Weights of a small GPT-style language model, trained from scratch on English Wikipedia.
Size: 14 layers, width 320, 8 heads of 64, vocabulary 8192, 25.9M parameters.
MLP neurons of a small language model. Each row is named by its layer, matrix (up: input weights) and neuron, and shows model dimensions 160-255. Each number is 500 + 40 x the weight over its row's rms, rounded and kept within 0 to 999. Numbers have three digits each.
After each neuron's rows, "fires on" lists the tokens most often at its 100 highest values on Wikipedia text that the model never trained on. A number after a token or word is its count.

L2.up340:506440454511455470480582570481507494484524482416506500506467466552512481493492527558461538479531483492525501538511581466481469593525477401590498379569550505478515545540535483489465431436470507575560557517484478476469587511560489488450450534495517472553528511509534468545580479515481545548
fires on: "wi" 19, " Pe" 16, " Ti" 10, " Wi" 8, " what" 6

L11.up497:481494514542501543461539506517516599462545569513554599493561490494502542433511439488459562448508507401533429506564550452500553540524453452473536523445465470513491533484498513467538473545491544578521538518549508481534526518466442472563509526470451551460517490477490487510525562552544477445
fires on: " " 57, "-" 10, "," 10

L2.up32:476524442524478529478556514507490524475466471426520465474483549540557524578504498437446534518562535560507540455482514493491460482492513398461524514450474508527515470478458504490511521541462475476485465502486444394481511501554514594492423499490485552476430494491592547530512492503504465501
fires on: "9" 21, "2" 13, "1" 13, "6" 9, "3" 8, "0" 8

L10.up724:502503380446481435573470504458527487492496462467520528545562555509520407456500494481517536492501471530580523496472577504518465464457497538519497501492533547583499420481570470563558493560476407515498499503525466475438437459408476474550492476489455520488525536578524446501502437457459389538
fires on: " Con" 12, " con" 12, " in" 12, " on" 10, " by" 7

L4.up1129:479480531435490538583459537490545478490495531508501447485548459521499540501479507460482512489534543498416466513508572461554553549456465480525480470503476522449488506490498468553474507498535504518532536485514559499521486540502447453482401450490412485533496443468562501527508554431500505483
fires on: " There" 16, " These" 14, "al" 7, " there" 7, " Tho" 4, "th" 4

L3.up285:561526421441537471451461450470448432506518535474521470520538511507498514476586537464554494474523423502444458573440511468456436512458534524453521481533429517487575531455499465518498468453497497528491501511490547424465472516519504546545512488533484445458465557479497445489479525598483520546
fires on: "s" 93

L2.up662:583463496494493483448480439559448495544478528533487450551474464534548519450547525514547475466501533480471502527519418513497510483529453536551455557494500487460493421442555515512430479494482544508478566436468581504503477596508453431576462526514431530514554439496585457447484532531481461479
fires on: "s" 37, "ran" 10, "er" 9, "man" 8, "ed" 8

L4.up87:475577438493516451510501481569529552417533545495416525468507524556536423424493442428478494484568509491489532518463469511412519540407444593592539499442559510442568453530470475545530485483464568567485484485529538515495466505436496470478567474536467542503508545486486475543506486521576523473
fires on: " of" 24, " |" 14, " to" 14, " with" 12, " by" 7

L9.up783:469587455509477486499498509529556525474531481519503496519510566500498472497523498524534465512553469462528458574536519488396497533496542538434544457519494457493551508497536456513516508527514478482483455502403402522481506499535463473515450492483402506481422488524494548529489499540479499444
fires on: " T" 34, " G" 9, "c" 8, "at" 7, "t" 7, " C" 6

L3.up1196:491508476463496518556449409511555447517489518441535451495507517480468433545561585487482468482570499557547567515486513484505540477502498554452485522485460559469542472441483476455492524597458508476456487505452458460472495542530480581440507467475475552521502462464571432511542539513440427507
fires on: ")" 30, "." 19, " =" 15, "g" 6, "ci" 5, " (" 5

L3.up1025:541538504481549440573529444508483436461509496512462452530559449524560485550478508524480591574505546449590530522500543503584499513505500520481437444541469461473480511497487429464428423549419534520503514472460421532519487496488508472438543452528500507507493508493412483544543554553511560507
fires on: "ive" 12, "6" 12, "y" 7, "d" 7, "ist" 6, "pe" 6

L3.up761:481495480497463549419491456556494556560518527530482488461530555538430501527547446499541504534492515489411393502500544494512545519494537553494501485565489538541497461482468478508542495501472555482542477576477535512625512542500544439434545500553490540515589472495493496497536556494431467447
fires on: " most" 26, " best" 9, " Most" 8, " much" 8, " Best" 7, " top" 7

L2.up627:530509494526570518501571414486496485448487513508439506547521533443537506547534494485526514500553529525525408540518552505455491484533520514492543530503555556471451501526529521509535509440458507602509516498550507453439507518475557590514489386491467476469498583458484489517507495545451493472
fires on: "–" 21, "1" 17, "0" 8, " played" 7, " successful" 5

L2.up1008:454559416423449504467545504422503445469518507444505494511446469530501543520500595458471528501541511489528534468507473493505445534425498491517508546450519566492473488493465532598534513500475437503541454457573481465456481488482490552492513604496508462513498517487563475554533491507496498532
fires on: "." 36, "d" 7, " rights" 6, "b" 5, "ta" 5, "ive" 4

L9.up863:518429455448428482529435500459531489520516468542501438527544556499508534498473562471422408489541492557501462474443511596499451448526455393534512510526506454574464499479495443560556445552481484517469495512421539448494473463513486470491487464492537448534531451526528475508471471515539518502
fires on: " in" 50, "," 12, "-" 8, "in" 7

L3.up925:469500528514547496499509410487480533456539483543514496526575494501452473512457534577447509462444506497512430488453457505488515473538463458524524563536534513441406549539517529507443579522492506503510522512559497543405498471443476444542479508430508529581476562456522519541529517443510509545
fires on: " (" 48, "\n" 10, " of" 9, " for" 6

L3.up1111:489466512448489557543530434504522506478491450484494502528500487537503516510569601493416405374500548494453497474494525480459450486513475526582581487556521569393457498458545510538481436519538409491468478491557501483463502453569474481535518523435484427475438569469590484520477513488472506461
fires on: "s" 25, "x" 12, "mission" 6, "as" 4, "z" 4

L4.up983:580407574503432483486402526466625459464548484469475467547440428510476561516540511462488411507560508417491518489468519479509543512446513509506482500535491497504544533463416482542478471504500480572471483445479540493429477528508486485477510521442444502500412531518552479503400614497571533547
fires on: " There" 15, "al" 12, " there" 11, "us" 8, "There" 6, "s" 6

L11.up526:424413501424450494483462537451424455501556546525485417497438508453527462526489518502543528476470465521574546536473552511505510574487500590447530525505557454507544524530477467531457563506625482487527459544521418524469513533567527491496501555471545568505523471466491370527469469527463610454
fires on: ":" 19, " was" 13, " is" 6, " went" 5, "′" 5, " un" 4

L9.up996:544496465521506510508471525482473426499515480527468418503501540516492440494527544526539526498408530522522493446506489542505432513496470580470399536561530553481563493474489405489538466516589525420471487534430440484526558512567454515467486519430535571507463366549567510511455473521478477533
fires on: " and" 34, " (" 15, " of" 8, "ci" 4, "." 4

L2.up321:533508492557526435442511493553463469607489531493485484537527402519539477551490469591517478543490422489524532499479487458439449520487455429453452547453495519504490418569500473503490479539425493476511514420568537490536527514555536436425454428499520501524483505517496461527517509450481467510
fires on: "\n" 100

L3.up750:473555501474507621462532515435496537454507523501502462523390531593505429486455498420488497513495445491484521489452550446472465530502513454523532488505508554523518413520492505462466486461512481471467493479503467451446505423514430447485530527530431409543495484525526450563524475589479498517
fires on: "n" 17, "ter" 12, "d" 12, "p" 7, "ta" 6, "ke" 5

L2.up185:465453439490432485494418515540504492416446406471507543506534496504485462503535509569454549450510536490448546525526500535493533515542448528513505514475523518590384509506502477455401501536529499443498522450462467500476496517515541504447469556550497576515534554532458487500519560530484472503
fires on: "3" 33, "ci" 7, " protect" 7, " ski" 6, " Don" 6, "2" 6

L4.up697:509466506446467509430529515498509544596474484493528385491527514476516521539497533455471533470576520498509490517492494490554496484478535507550470491496506482477501537536425531477479504483526517434433435484529496382501531481511485558448443518480485479426516549444491515554489503540494473514
fires on: "1" 23, "-" 18, "2" 12, "9" 10, "0" 9

L10.up1228:544460523529504480468480463503505479518506556492448516507474459514559471531477582510475527534523511525455543499500496514476518591476494550480518414534521442490540514441476440478440446440512537512485499540498495495476579521477564496556513546477458540521505404519534510504541496476504507545
fires on: " and" 31, "9" 10, "ly" 8, "1" 6, " then" 5, "2" 5

L10.up20:490508503498491464563500510533493469491467489530500538459542544424470471494530467499422477490517480415551502561551502515480473525483492516544425462530525471495548483534450504498488519475458523492472486561458436490531446441560507456481520471498503419512466485520510517523461510469447466469
fires on: " T" 26, " P" 12, " K" 11, " Pe" 9, "k" 7, " C" 5

L2.up1037:433471507501509536529515463513475457553516540511485475583533517473438571524430477544546557523481367503501581518438512526505457448513470520520508513503500489456459424358490534536469472506507528539480517385534462443450488511508512396534482520490463541487458445525434487476546546507515483475
fires on: "u" 21, "o" 20, "ry" 8, "=" 6, " ski" 4, " train" 4

L3.up717:520487563492519451471512487506485540536552509474478550542498515536532440526460507518525569473529463485455492470516458500448489507522492529509491541476518521512512428469523476553548563428518465466508566473472499543501454545569509527489573466538440493519511489447526479495467540475536464429
fires on: "9" 49, "0" 43

L10.up459:572462489483506538520478539542441491468431519518409469549498472436535551502564524569497433482531569489533474491491463565542490552496530521581517518483491441460516463482492506512418524441448455470494498554464568446543467476507480486500510539483479521545483517498490459554542455511440543432
fires on: "s" 65, " has" 16

L3.up546:468492480496468539490490504524455597478537585508540482595555482492518457465470529495414446465550494522503529544467442526486521515525576512493516504479477505537538450484413500521515465565502480510493485528550533451505404559464461522493509524524473538502477472553519569488467557517552571504
fires on: "s" 36, "ing" 30, " Football" 5, "vic" 5, " football" 4

L2.up1189:494532452455531552530502427515556496488482495491513403490538524411459452522477536467522508491582510484556489530517466501448436485460478529445448508517517486528470462521432480485447586522397502499480509445498447508478470580481531512512496528477475437487500504502513484467508489571502518500
fires on: "." 64, " =" 5

L11.up93:490507469545497528451494552514489560497503484493529463475481474460505510534495499603511539482514483477531467616540530455544531469494449531421526457491489501489484573507490505514570598531526480446547456566494449446503561492467477477544527511508497512485518490415524421599464503563562521445
fires on: " " 64, " (" 6

L9.up736:538499524530535528447427431432414472445510468478449442541503431554516483507450508531409530474523487510433500532455524504547515512528499430532496479451501417483427459492494424543462571534524448475532462530506501515494531504427489489504469436421529424431584500495481489527479478562518525547
fires on: "2" 14, "3" 13, "6" 10, "4" 10, "7" 9, "5" 7

L4.up193:546456508502509508486530519564499483504450570493478481548559509513514518524531577448477527482486522472553553584497438520552460473452449489527550494483462504428548551515484538558517488545460513474452500415513483475516503499517532510459518505523464509456446463446442556487546505594518530487
fires on: "s" 23, "y" 17, " of" 15, "ly" 10

L9.up835:483511561495492525547543514520549464486486496459528501514533550566509496538500449495517482482492513495586469549537534455492440579575463531513503493523526516514532498514538525453458508550541462473549521469513470511445477505546418554544533499428474469499492529562562503538514510464468453456
fires on: " of" 39, " Sa" 9, " K" 8, "s" 5, " Han" 5

L9.up786:538498474540449532570517546517466553498540478578512521537513553541548495509478468521538526512586504484482515472514511572538556418512454451471533489444523468561462463475486503530484480480451509521485527560435573445559523476478556443504501486503449443493562551523582522490563480500425514509
fires on: "," 14, " in" 13, " such" 10, " which" 9, " known" 8, "ing" 7

L10.up1276:476535481580480527465486529554509526514508508482478589489528518524599523410499564469451476501481551414543490479578490434501518465443503524539532486439498549517550442553517527476549504509460499452462579491622585532531502528478511482547411543512559501476412491482467510537507517478522503453
fires on: " a" 56, " Votes" 8, "\n" 8, "-" 5

L4.up472:526500524505433478541462513494543486483531496413459523540534382545474521555525482516437506510523484533446461581471488496494519536585509474515549449483492576536452534513451525541495476434536491560570468511498546499447569513497423562506533506479561536466481452510505467462548607505456461495
fires on: "." 37, " |" 23, "th" 9, " " 6, "na" 5

L11.up610:496420474455459496533556409449529529484545450536460489533516471540516494467454546543501485472483535550485543498470560466510539488449490428560477548450509456534510456477524413546474470552538511453487501487450452527542534461463497453485529459530476489472528499513543498479474435442570482499
fires on: "0" 16, "3" 14, "2" 13, "4" 12, "1" 8, "5" 8

L2.up631:497485519445506431552537481506506561516483536478477490456550410472540535542527491500636480512453447492491531551456531538455584472518413500488464576464509450471440475457460552500546557529489503505556539421457499467515476455556475571444490536424525455464482537458491459580500506497548533501
fires on: " United" 13, " of" 12, "di" 10, " family" 9, " Chevrolet" 8, " This" 6

L11.up1160:481469495510497507426471530487502554558577446480526517514505452438506477537514571519458549462488418497537568462556550471485510486468539504491471479500495554516487480465555479525479520460473516454429445526490468460595517409523457571504480458539499447515501536384445618500466507532527478523
fires on: "1" 32, "2" 14, "." 11, "5" 7, "0" 7, "8" 7

L2.up852:506436480603546462486461499515463396518490574475416450554487450509535525529512473574449510493521481564576514556509427491459442526520535465501495569415491481534544411566469513498458477480455423462447448532509506578483511530509498526545499487511398493519509517520530499469490415486425420522
fires on: "s" 32, "es" 11, "ger" 9, "ver" 5, "ship" 4

L11.up395:520521535506461538542512461508563488491512500456422543413470497514447447619467465530497461473475542493459498469422539470518526435523477462530458495540484535547530440566433489541463526476486463485552500461503550468449452587560476433543495546588443508507518492521573486554517524517456478450
fires on: " to" 28, " of" 21, "==" 17, " on" 7, " until" 4

L4.up813:504521520481473445495448517542548472484495537509466488557471545535509585443500496447559598450512518511519457537504423471498468544553473454517516497490521483535526542445515483417494482515502523492521579487508499464485511501506470475605474482554569505587537518538493482490544525567505433487
fires on: " |" 25, " that" 19, " age" 5, " No" 4, "mo" 4

L4.up177:508499501546465433499481529469485475516505529570635456452481484472531545436565466513425493506573486471553543394533565577497515558505490482475555537462516477433425487458578480519430444557513504563504528536486490461452529540495507476503469442521498493569514494479518468457516481494466548432
fires on: " of" 31, "," 26, "." 14, "s" 8, "'" 4

L9.up708:532548487515482526488506432465488512479452572483516420506434480513507491504493516445468562470461403531479489529509491472544474561466419513533531470524515520397477512399512503537472488478516513473529473485539518533515523547474507441517446452401455420565438496543486450529509507549527487492
fires on: "2" 24, "4" 18, "6" 10, "7" 9, "3" 8, "8" 6

L4.up872:503479529467541526424507538497504509439496471508520512448450549479503491517511477402443574545513518548531435480482487449544441538493393473450538503448558533509509570540455566477421532540553454477503445474521514494532581483498512510550510490507521498523556520500552530475484465512481543430
fires on: "-" 16, "as" 10, "N" 7, "le" 6, "/" 6, "S" 5

L4.up1276:552526514461474580534534539500549509471444434498532531500483488468549465466520467511476485493531508439520550442545526514446499518494496514415508480496485504463489520447459457514435505505428540526540523517530550466532609416544447517465488450508571480507498563475525522516439474511479541461
fires on: "." 29, "0" 11, "cade" 6, "," 6, " p" 4

L2.up202:507525543473475516529521525461561585554432542481503529532483499470534513474497459525522491566492503533502559529470464477494476440525538463520480491453435442483536469546543417450531530435437492475546508548490464522493604474503489453480475576468517488489458533525395483551496582481545490503
fires on: "af" 19, "ud" 9, "ous" 7, "row" 7, "us" 6, "ov" 5

L4.up726:542510423504471467475437536480517540458436484529571480518526446520408485506482576473520483476550477524404517469470492556565435450422489527564547471548467561433516576507504572507531458466509467529526550527567575531492532508513475552516485567472485502487431487454533488483504548552480493426
fires on: "s" 35, "f" 12, "ty" 5

L9.up470:496414534476516533490494551527507524468480554452486480462536457513480490548524491476540498447469443542448516561512510474572493468518540603499440515573558510497491519503546463550537525465551464497498458552501399525529541434454547506503493504509629477531505443499490515502452432501532461427
fires on: "ly" 18, " is" 16, " still" 8, " be" 8, " being" 6, " was" 6

L11.up830:456482503518540419468551378564578518475489474503493563510527484490470494431527468450441542448516521483453471456568527479440539478504543432475480574451563540480486490503482451500463469478522546480454513550465528456582525576508506445504499434437442528518495458458458450501487485449565464493
fires on: "," 33, " was" 15, ")," 4, " began" 4, "\n" 4

L2.up399:465558491448422466496554511501492497524544543453465471543482559532535452507484527451530512518498526525539460519494562482412423501465544536499476520521571495483527441515540519591525544496463474448517490429521559541450466520501505511529497443515491542517510480489492534515515451467496451469
fires on: " |" 24, " by" 18, ";" 17, " on" 6, " debut" 5, " times" 5

L2.up915:474450488476551483494456500518481598450489481504571497468497494430459486447510488429537560491440509496500450538503630535483497515497518544478422467536564475492488528495475571493490499552502469482567469515542487538428499408400527515576486524491512500603501511581492537509536518507545521542
fires on: "N" 16, "en" 13, "8" 12, " latter" 5, "\n" 5, " southern" 4

L9.up154:438477507465530446482548538555500537569464553472550496496469486477480506510487496516528534562528455530493490545523415507523550511533488528491544515424532486512548496554490486509440460455458473532476537493488549548480424472498470437541560559550480559476466517486544492501511492541506569543
fires on: " " 62, "1" 13, "2" 7, "," 6

L2.up505:468558546567520500529501485484508427552512487501546495467593448497459483488491467501500463543500434518513478482439422484453548601519416396529489511515483489555416500466505464516452492537461549487504516525552507493469465529522581496525451494517459526509439525461531463533462581487470495539
fires on: "\n" 53, " represent" 7

L11.up978:464517482457473471502454538528524514492498446493561517515509482501517462543541555558537514486435457501467428473532503439468528515541522484446500512485503556504449486492486517500471464476487469410481531460522468512455480542562519493507478465512516465532502486511463544501476502465578490422
fires on: "0" 40, "2" 18, " be" 7, "9" 6, "3" 5, " U" 5

L3.up544:560419453456486482495470532521548513483497469503514459461537419501547505438508493523506532478561475503427516542491572494540529525468495530381449519496487499530476561440469486519564473461498439451512492443459445549467572479466481600448503447483419544529499485474516553488550476492580483587
fires on: "==" 28, "\n" 24, "8" 18, "====" 7, "9" 5

L10.up866:579453495569444516407509529545461507500439567491415447463542509520535429475477494498495518492524541472417464469472450512476417517485469445454566527484538491537510479511497490525441429461487556482481450472438545512574591516469584465523496584505442499462459540546465522468547520483480524488
fires on: "," 41, " to" 18, " and" 11

L3.up550:451474494543483476509396494483530508506475526541476452476468499471487508488509476478464440491493458486441485511500557526445554449554552449528550542508553451510513461534505506460580526430519521442471428484505489542498472462396501505447469562455439524547542524567414564527455509509516506518
fires on: " from" 18, "\n" 18, "-" 17, ":" 7, "1" 7, "m" 6

L3.up726:568476583532471472501480480495433520462466551544482469478546467496457492504507472508443478456493497495478400499489555476517516483527487478508540554486504492524435492504502527525551481498463513479519526494518521531470509530515530558455519502501523492496409520443546525491590552501478482492
fires on: "\n" 49, " of" 32, " by" 8

L2.up748:526477503550496435528481551484491473465506499513506470464412502485520552534418559448504490533499497485522460555485581505503539476511515480531449527527542506456499489509447463468473490452558489468488498532449534545450504450471444546452479502495499514502506492544543503469515455480519555546
fires on: "|" 26, "\n" 13, ":" 9, "=" 8, "–" 5, "6" 5

L2.up1137:531530448488506485514470506536445489473489479482534473507531539476476499514457512516564496508493472517473471497493499572471542494504463459521494496444516486465459477516506462485532501416547458520543485506473455459481497505548449502576451531449534412479481523550477412533439501484536451473
fires on: " of" 52, "-" 9, " for" 6, " family" 5, "u" 4, "tempo" 4

L4.up1043:476509466498505494490515523451466484569522547517485502519472479506509517485524557410459450465519536578518518520512468480523442436458540533510567449514439535553482529452450460570428435538518458492480480426540605472399510524500557505567488465510433552458482516508515519527453564511475513506
fires on: "s" 82, "Women" 6, "es" 4

L9.up423:532525467544474456490409482465516510440494478529564455468533476489403558458505541452451466543498492537537460502510432543581534510515538442486525466515510569477530520487519507497501509449450548514519496462514514467466439487534476408431505549430445480518455458516436440466435530476500568536
fires on: " in" 26, " re" 12, "im" 5, " and" 5, "Re" 4, " Re" 4

L4.up524:537489483485492462522534588422570466498465516507476518495523547485475477466500537468438493512546449508497493546560512535508470473529509517482476493503447529488491458450525487515408497433550536576563470526449548446559538488434587510506537534557440461553413520457543464509509471492536461470
fires on: " to" 42, "s" 8, "ly" 7, "ed" 5, "ke" 4

L9.up777:535483507517489493440460501510458474461465520495455501477471472498518491516501431469440453524469402483492472423433520488425478465478483479447452476496485436558461508492473463603479424483537546508481456517505472384591583458483498426489496528510477442501496514455414487568536467506477480494
fires on: " and" 41, "–" 9, "," 7, ")" 7, "\n" 5

L3.up163:475422540497493527453489511424509521493498504420480483567483534497518520512508432544513506464502476540476442507533495515437387460492482501469492538532527502445535457469502552557501507510434513515441554445543499488593489479450596537434478444533470574427536517568402507518577531600510495454
fires on: "–" 25, " |" 16, "9" 12, ";" 11, " United" 5, "0" 4

L2.up226:456537506488516516470510446475399464488517492464455516466545478537528607482510532493502475545466479453500496544497462476485490452498518512560516526522493560481475472464536460507444481461458471520512571439497494516449476563419524409487475497521524489537534487495532526488558478467546414551
fires on: " she" 18, " by" 15, "o" 14, "er" 10, "u" 9, " to" 9

L2.up995:471477531543534455495510533551519539532533502509466431473501487495492469525495499500519526504568429422498516532543467462515537598521497477540526494433574565531508440536542510476473459537405460413539522478501588503450466433468472523458500501505509496545463537433519515596441497432454492518
fires on: " " 57, "\n" 5, "can" 4

L10.up755:469462558561491548494477540483518518477486465544455469445536558538444498478531478513512513549534505454462488551558532531481465508419518492521482510443500430551515417527477518480468438490453510534555514470537589516450490467515486449479472481581493543473478510557422511435597413588499584467
fires on: "s" 27, " S" 17, " to" 12, "1" 5, " made" 4, "-" 4

L4.up349:489466437525519518476473411429514526522540458505536459465537494449529540535511508456501474511463410427507519522497557482506549522588499473475544451544525478526483503454542502489515463547492517515483572580498462585467507551476523533495521478469533559485517513556548542573452507517508511605
fires on: "E" 22, "th" 15, "the" 9, " they" 8, "at" 7, "rd" 6

L10.up684:501468471551560521455495561502440558516504499516509521497504515537514535498452495497438501528484492505451405509544555409447468539467435540534458535472420464481501481512501544448497449484557528531504516531479515504519518533544511522472474526488387481542474555508526451479508483543568544484
fires on: " " 38, " then" 6, "n" 5, " only" 4

L11.up570:505482469518438466455478493483445589503514545484551467564476501484499499442512471503513479504526455566533449481514483420534472522500511543510502559504537480411457444628508518534532514547485578517396447518500538479486458520458425506449456440504461546533566512445450551503584477555575525467
fires on: "1" 36, "2" 14, "0" 6, " and" 6, "ing" 5

L11.up44:448484576515425502496464424448510489583506503436580493479495543513417519413506504477467454546597525493512433550504526506459446480510442489509445537489423481517542505474511460507479496442462528432540483495533494493465533445537484496525478477512505549520472509442469568515460515580505626549
fires on: " in" 17, "s" 16, " at" 12, "-" 10, " re" 8

L4.up393:472517481441503490496468478488475481549574513483589454566515581508469533463480476455440501540495428491526459551475535495465507449519456470560554508466513479501476466451515414495506424498503507492540490548477453477488539531495511540561483544471497489488534523460492536512470494434533462561
fires on: "-" 43, "s" 11, "," 5, "ura" 4, "gan" 4

L4.up622:495484492499471419387498463526518458498461482498508506487479499494475412515481493497430515550473494473457490501552516558472440540481512500583499585543490448417514513461523524544397521485517536514516446495487555543567518568440499549487531506519421507480428424462516562413536511511505464524
fires on: "ly" 26, "s" 23, " therefore" 8, " it" 5, "re" 4, " often" 4

L9.up973:524418495528561499554561489491459465471494543489486480556499550622505497489493544458453439507447524530463441459466530500500433486473535514532537491564506487475478457534505464499500476509555492465500457468432634433532520454532539515572514509501493478550457542455463511509450440559456506493
fires on: "s" 44, "es" 7, " items" 6, " features" 4

L9.up137:520427547578461392428514536522436592464499488461465495509472539571444440442513502482450498527526497500531490554465466418480480518460507499487504453498427437479475520586555465631408447486529505505466487486476516485468542512481501500457480439519470508437442525516473477495565565556560509506
fires on: " and" 30, " the" 17, " &" 11, " or" 10, " |" 8, "1" 4

L11.up251:532462489553505471451362437490516513521456499449465480443518502560536469520489505392499549511561543453540469512495456489515481462512464518487512475461485478514501448517489478543495489478486464513525489487438478551470470539485534530575520558529445511441550490520524515532584537482524519527
fires on: " in" 47, " to" 7, "1" 6

L2.up996:453507458516532507516483548508503532436521560436507467452616546525487454437436511545470455420428544477539476457555528416550490555517425504429427514478604436490493518476537516473492440495458450529467508510514535464443511562478480491488528519496531531490505532514442595523529532484566534512
fires on: "-" 26, "our" 10, " with" 8, " former" 7, "ro" 6, "sch" 5

L3.up52:541495500502527473429491438441533552386467532503496543482591496524552519517520468524482495470541454559424449500512522473547485513478532473459555478496538517493466520491509518504482510493480479484486480535555499507477519480384490426531461482546482528532506417492467556488552522476524474532
fires on: " Dr" 15, " of" 11, " Mr" 9, "f" 6, " for" 5, " times" 4

L10.up829:548466529501479436403477543498508507590452549478495501537505440538537486466494454527533495507515497480494460506518488492504557495510486508495458567468467468461472477600495477526487469551473528475418489469474485458440488498561497554531489543512402509398519508579444456513516556444605534490
fires on: " |" 26, "0" 22, "w" 14, "1" 6, "cr" 4, " " 4

L11.up67:530491430446504539481513503495430450472515477463553460498451535490511552461461531509510506481605491445493463485520472517476450488459515485513513496505467443495576448481493425501497480460464473471502524486520511548473527499482537488542526528499429540528516467556512518479561443534539622468
fires on: "," 44, " out" 6, " |" 6, "-" 4, "s" 4

L3.up57:495536549537500451482497556497512467493524467573479434475504580476503463469567501527517539546548489534472470430544463435479492494547516492533451513506501526524586439441509510588493597537437512482501480491470493434407490487579482537537555508465479497457490510386467502529543578547454450376
fires on: "0" 81, "–" 6

L3.up986:523400519482481481481469470523459438465446447564433488459467479558549482504500471490540551511473516517501447515495500554529492499573464469463430577571541569533539521512454516480496494557508485477511535428431514541502549512566482511526458502501559433530549477453496535507578565558467445546
fires on: "ing" 42, "es" 9, "il" 7, "pen" 4, "gin" 4

L9.up366:541534526496518511470512483474467525568442546513551421514483436448504429528501625469500546468485511474529550543538522531528494529406496501497480514508497517502501487480550523474480515473478468478494487457562470509545528527485507493461501480484516473459471488486459488531461510476548466527
fires on: "9" 82, "s" 4, "8" 4

L4.up484:544487490480498493511553529497414527430530538450484440476569460479499515499523525508408448484567473478483501473502535517531524477480553468492545457492448546519501533515465454577515586514448450487433490419550563466487529548525491529506507512572534582456571551520459484443480481463439510533
fires on: "s" 45, "ing" 23, "al" 4, "o" 4, "°" 4

L2.up886:502482536584497405525487539541481516443473534505470500500521458467525488503492491442451503515490536468418476553522460539578504491497464507526439538461535466508479510495521450436481536505492505496561460454533526538424474413486477587503467494457537525524497511460554579471492429500511486532
fires on: "\"" 25, "'" 12, "=" 9, "$" 8, "is" 7, "\n" 5

L9.up1149:513492523483466494463460460484467470515445478494537448442554564510477535585437502497477455526440492501561504488496497537467542518448466534508502469569557534477468484441518461492556509455495487477524544497478480514453494477490449455479482553415458544554482505451483499440540544601476491541
fires on: ")" 63, "-" 10, " in" 7, " and" 5

L4.up493:532495439521494480612555529512488495559551493460433509471557474506544400466542522569512510579449499472468456464460488443493506536439467553551517574452491600552581431496465499538484488513515504528449549421532583485551486520478455574558570460450512564533532493513534436510490562421524521487
fires on: "s" 40, "ity" 8, " to" 7, "ism" 7, " of" 7, "'" 6

L2.up94:553465522456480495462493490515455473461505488447486487458500483415549560482498624541576488480495502451510580467519486552539530539503483590480503486466486483518515490478443462448480521509481472428512490458485487435497480497584484483546509560404525519463517446523555498510532499573531462498
fires on: " with" 13, " is" 13, " at" 11, " of" 11, "." 10, "fund" 7

L4.up97:563459507474500501521522488524475475448470530576498481490487522402468504517513486512447527503476525475470528478498528438434521450486400473486603527528469463511424512461449479587480495522430481418557541514515541528428533527487558460516539484421494522549476451470489452539488491473523492444
fires on: "." 15, " of" 13, " from" 11, "tro" 11, " (" 8

L4.up68:455483468445454519473510559513519476448527452478473529539526457521515479499447437496471448498496540507498485485492505466479498512570520542483545482478502555498501546474501493515496507408536439566488575499417590476471506546521467537565521531537517482481423531459412502537464549544554505467
fires on: " |" 43, "." 41, "°" 9

L10.up1072:532538459423529544439451484477481503458487512473563543489480421480499474509477563529518453519536527533476566565436506483477453410492483565518534534468497482440526469470519453518518568429458424580499508513503498435574553511470460519556481532515442525532473582475546412501443514546461449426
fires on: " the" 28, " of" 22, " National" 8, " \"" 7, "s" 6, " All" 4

L3.up687:510489585439517521520498483494520535571477466482465510495499477461586442537452598437493493510444450472519473480600472512505498461499431543474495554545490538532508502459515441512524521508513485476422487458525579461520517437523461493427492448536414497521485531525508560528517552476579543576
fires on: "5" 22, "7" 16, "8" 16, "ches" 13, "6" 7, "9" 6

L10.up966:447507487499478480479511503484499549476532509578535523494569510525450535458515543480482546506514484477448432556425483505507507504496505483543576499506473546409448473465430466508514452536431488501581517535479510502474502553498511522499534554570489483529482470457512479499521529595462529429
fires on: " p" 35, "s" 15, "ing" 4